{
  "num_hidden_layers": 12,
  "hidden_size": 192,
  "num_key_value_heads": 3,
  "vocab_size": 8192,
  "norm": "layernorm",
  "norm_place": "pre",
  "init": "trunc",
  "init_std_down": 0.0,
  "beta1": 0.9,
  "warmup_steps": 248
}
MLP neurons of a small language model. Each row is named by its layer, matrix (up: input weights) and neuron, and shows model dimensions 64-191. Each number is 128 + 24 x the weight over its row's rms, rounded and kept within 0 to 255. Numbers have three digits each.
A block is one neuron, or neurons of one layer that tend to fire together. After each block is what it responds to, as a language model described it from the Wikipedia text at the highest values.

L2.up15:128158128097106129121146183144112133160107114150130129117144114136128135150093120190129144092108107132125109105096153137104132118137120090152115124144131125115155119152133173181110180098126168094129125152158077155137111171133126143127123115135127136063153130125107159117119139118142089101171111097101113125149135093150150143094140126150124115155101175120143114095152124182131139070169
L2.up265:149153126092113084117131159112115126120133117159110138134098127139128112095124121163104147169139099145117105123126135128132173100129118174137104128103147113135167115111147119195106120096136112145128115150150107156108141175129133146088152110129087124103099142165158152138150132161137061124118090124135153143082155137143162140149104129143157117085142156147127110114219113163118108141115
L2.up301:110162131095145155106105145092094156112103126145144098176141163125112137132105135117148152122139162088117123129128123075104110112165126156162163110146167162133140139117152128119145138097182138115127082139145084172127147163145150127111135135134158114144127110158103131097152052165138125132155103141132140129123154147153143121097123126100142097156121147139164120109124111145095124070150
L2.up305:103119139125126125192130102090146086149119180168110161127078113180113158104110131127079151088145118162136133104105153133112120156106138102074141095120148124066117134134122126117116143096128125148110091119153118162117129103155113144108152118118125116138144136137140112117141080140088131123135090143132121131169132113168183141148153148107182116165097124131104143108143106127136116160140
L2.up311:106147153110114118128107170155112096119109100139099156135135108097125155104134141145114191142138107150142141132139120141152114133131120100148127123138129167114129114109180133137133118139131146152137143115133108124112141076159115137114157094115124156119111128134164157132119149118054103139180117150179181124131127152106079121096111083147143105103121113148138123152124128121138139158188
L2.up462:106136088096137119099123113140126166171103083160099124101116098124090102128138167169147098137169125108149158154092112091117111100100138123156128139146118116145100062120108137126114108119093131116140096152145120153115153137120111099117120132135129129117097101121097122120154136121104137153108111184085103121140139124130138136148114165098127161120075152144105113138161142114120164148155
L2.up715:108091124134118106126092182098170120131128144118185121151108171122146140160067157128133102109144121110167134097141125124164161068156113124126102131097158138129149117112099155121113156107135109146114146099125112167143083158168126146133140101147107169147109138131129122071147156123138140137162099150092158117094095120148174161124129131152113097119142157142136123120153130108089151081137
L2.up732:119159159111126052095117137083105180158145142121131083141104122135098147138157137142137153113147116127116112130151098145107089113132115131093122138141134143182151132137155128173129147122118161105114144164152143176086129158129104128099189153165126145122123118158144108131096110133104062142164118133137115171129151139128120128160121127111115112102128105124128129117139086152100155171172
Responds to: Mid-word "bi" fragments

L5.up28:097113142108093116101133068144165130139137115094152101132133120131118129145148116123080118128166109153203154118114144078142100154155100122122146098124077075123110130162113103130153123123129111129199139114132098116108122118113143122176133104138106116087118089087089117102127142153162133148146123143172120119165144086137097152156183130120137116129132169114111125127121134149144104114119
L5.up31:113109169095093144127134119101145105122147097139117097153137121133171126113088113124093110122206135165165108113139136092112115135126120117098087146137114116147136157075141099096119125125163100146134143123111097105107139146147149142132114079082107123107119145081132165128117101095144166109157094155117124119140142104154117123179141151125099131138114126146142114171162132176126148129098
L5.up130:111158112116111126130115103188093110125103102121089124101120108105175131109147173117110143145180124130150144128143163121149109168141122121120116123102090096159113141129146142136128118138131147116151127108116128157154107160144105130077121086099126112108126111110117100101141092120122174086143128092186165112152153121141124127113137083105088129146083170144181114114123116156109130134107
L5.up217:138174129134115153102163147119106133113154110092100095159139175133144125105070113098153140145153141095148094127150131136141146114113109112114072118111135117145133117101150078130133105141141154118127116126121152078144106126093111159097163116159140114111085101118116141130150104116128120146142155120133146169112141088158120136113116126138105139138136147141131127138112120143149113079170
L5.up225:105097124129109143169103113128109101111130124116149121178127195069113129102098151091130160109189112093140118120126112080124162144098169115119065100120112133120113167103175140099082190143131183130137133064123144139131127102161125111140115096152129109123129152106123161147122127119128132126118095131128149115150156103117135136169107134136112135147119116155158161131111128128139151164144
L5.up293:106131060117121108139114131138164148167090175120082095164122090116132143117112117125094161130181115149124136122106160121129122125115162128127127153096154095131147140163142077146113169088126141162098136111123136130124104167142120113111060082094161149128129133129144158134102091085102098141137132116173121123130119091154116131144126171136126117093123122103175171161140131145124143124106
L5.up414:142142127133087136152061105127140127136129093149138074105114112119124127140164127123116132167135155091134160098098157112143156085108100131076109134107142149134106126128186096130132092146139123150119109091125172139109161130199124140132110124138093095126130136109118094110142082159135152156162109136158129141178128103112110108089164087145159134134101085127151113131093135172090121113100
L5.up610:173132102089102147124184126138114129110116119117165062135123135160107066182107132146157109127147132138092144147124152079115136099126132122133074128111108120174140139031151148136118194155162154128125076149121130117156125112122184130138125095109123136149117165143122132108126121147149105153115127120154135134141148116120105134139128133129149133109166125112138139108150122130123146101118
Responds to: Word-initial fragment tokens

L5.up265:120154121113095149109155085137151130133091126114099129110142150165131127135115105130077159136108130094143140127128113146112108167130139108151162121138098147158077134190148191096145119146113148146137117166136123147165152089079168156146086153123132164124098139125162134139150138143182098118151168086119139125155098143097103133142141133123103112122088159110166141121131138122145147125216
L5.up272:128125140138105146115151086098134127135091137152095131087128116120143129117080095107127180131151136104113111139111123104118127115131135100136125142122122124129150086168118156142113145154114137122121127104121119103101126124081093145132098097153095125142090112073129122134115128174121094137135097139184121123146108120136172128147100134145152129155124157115166144114102132121127121117215
L5.up466:101074096138106103139107108134123146089135137093131105137120177122122128123133141103142138141146151107143139142140099110127100097124122147110161128125134159064135126195104123102139163159155116119123121135127099146091182153069148127139116153146096098138106103124147174088151153128125122099148088078096090115104135145154153137122108127118124131127112148126119168140176131131162155125145
L5.up507:146116129145143144142147099133118147154101185157107146142143121150109069159120112128130131125134145093092124181100115121139108175123158120106134108118129134120127105116151191154134102166099132153113113136122149147109115122087071122137109112130145139128154126143158158149105120148098103134134093131089145091139121128118104145091186118126119125159143122114145117103086121088162135086179
L5.up575:177165157120114116105140141133108150091138111104147102100112107113115157097130098107174118135142192119074139125114161094146109134092073155137093150142094130153138109123124091152124102123138114133139122160115126106097163119108138141131111109135076166131129116098124146178145126129104132149139163138120103127167117139121142133118091080160175130152123092147144121164127137169089149122158
L5.up611:107160146111140116120115141163138090112138148139108129096129145110136115083098118133105137110092144171111109081147141099132125154111094094174126104092102130106102119154092102176111106108163145138180129160132150147152196131110144118104096163116134186123135121093155156091123120167091128140110134114125084118148122138127085141116137092133098119116114112129126115131106137095072100123183
L5.up656:130133138099058119132201083115125134137159169101136114170145094142143139160134118146087095090139128194173147118105140128116120147116133152119072126157133127155121121126153106097109124162123141121160151131119122159104174137103130132118133137110106211127156123154148088127157126151129103188131104125117117121114130208076143143128084118103129121122105130114121154142099143139139111083162
L5.up717:110114144105141105130122079122100129148095146126128124120113110120124145062156075134155144107158125125060143129094131122111128118127096134198136133110093149099118138155123101126144135136127107154143130120131182118120173155104125162101121145160092118117140156220103132125128128123153104101128094130152161136131111127138124109124108137121136122097161142142128155125099118133199167163175
Responds to: "Of" and mid-word pieces

L2.up42:127122110101101121105090169067124107103086151112083132139123146114121110139118158078141152132153145142117126134138153177113164071181119145107130134148129109149154137131119128128077100133086142116147105138135128124104163098123120147146155114100110076115131133157134141147123136175164143136139118140110167133192145095096121124110108173108123111128116103133117095164141117158131124118121
L2.up47:164129139134143088110110105076103116087137090146119094101135166164110117141129127176150127130151117132145111143117166130148128110142089136110088120108078087106160099110141125123107166096107136118127168146093121143090106147126120148138130081100084130107150123109114123101158116134139128107110111116081162132124142160118114147131156188145121162143106118160172135114149126105121141137146
L2.up160:113113103131127147116101140174107127102140139119116202126107174082145110112123163125149118093156094133139146104108127126167134095133081131163081169158151162151134144138120152109149183123134160131123131121147119163142125127116143113126142113130116139111129145163109158107132102167139120133125118129109096180113118131156167128131182120153092112089148152107132122105096133116119118129111
L2.up276:143141140124146104111133144108123157118129119137156132132093153130104125103127131165145082138098098169129159137126125105111125141102077127145126146137103110116139116136130155135087117113159146147125123097126136142097148102101150221130151123124108120116140089151099108129151106101152063104167096141142113157098121135155129123136133145064108206115156146134119149112145070126107129097126
L2.up383:124093098119113083131143157134111126082164161166129108120128140159121079116147120113180137148112121167164170149163166106117129140153105126132141146118084152099149122091130139166124106125161112116161153119167115132137112150090114135088123120105082175130147103096119141153137113160145092118102116161099124123122162107105137157152154104148159104123108138119115123136138135121078119125109
L2.up501:127124126147126091148093129102116094111139122127129136100096156133118150119150124156156105078120135162118150124137131103140146119114104080136114139121140118122179161128129141154099136118161127169152136117181123141063155121094143188143163107096082164129135094121128107163142121132132088078129129120107099165130167125118144159151130099081131206121132110102109134153139088101089133098120
L2.up604:120102114134108116124100167130160109132118154118073125135106101117145110151120137093177104129133148141140168140171154103158131165136104112124132140118119151110131118092144105162129117125162119132122109131125122158121170155100104154093085153111092131140119112143150161154099151139163117131110138118181154156103151123133117125122119128106118109160098141139093160165157168141091120097154
L2.up694:162148140131126132145140122141101148139119143137107133124117133138113148095094067120130124138122144137093174097117151113118108096126094117147103166104172161103120095084140150132160137143093120125136152129104146158154136099058119169130181127113087098130118134098164114172134120103121152094154077142151128111109099095108122135146142116142145126131119120138166182111140160151116112171139
Responds to: Post-noun linking prepositions

L8.up39:110124110123139103094185110143157136103148168122153116111128104093101118139107152082134153130162098143139121123111140133129143111147108132139121161119101103140182118133108146117147126169193122097093131133102116138168118115169137089059127126105112083085123099146161139165110116151104152144109162159104156176128144113141144150143147129141136119129130138158136109143131158102111052079146
Responds to: "Of" and mid-word pieces

L8.up689:151146114117114116109106196107108104094111128120137122142078162093109119126120130141123129139148103135108155137097114147126111152131092089141145169079079121175119115136135118158113119111154166146125111119124144131095130148178088114113172091105093137135156121168133126095127150147161113077146090175099139135085166109141138122136108130114099165137126168132150108142142134131107107135130
Responds to: Structured field tokens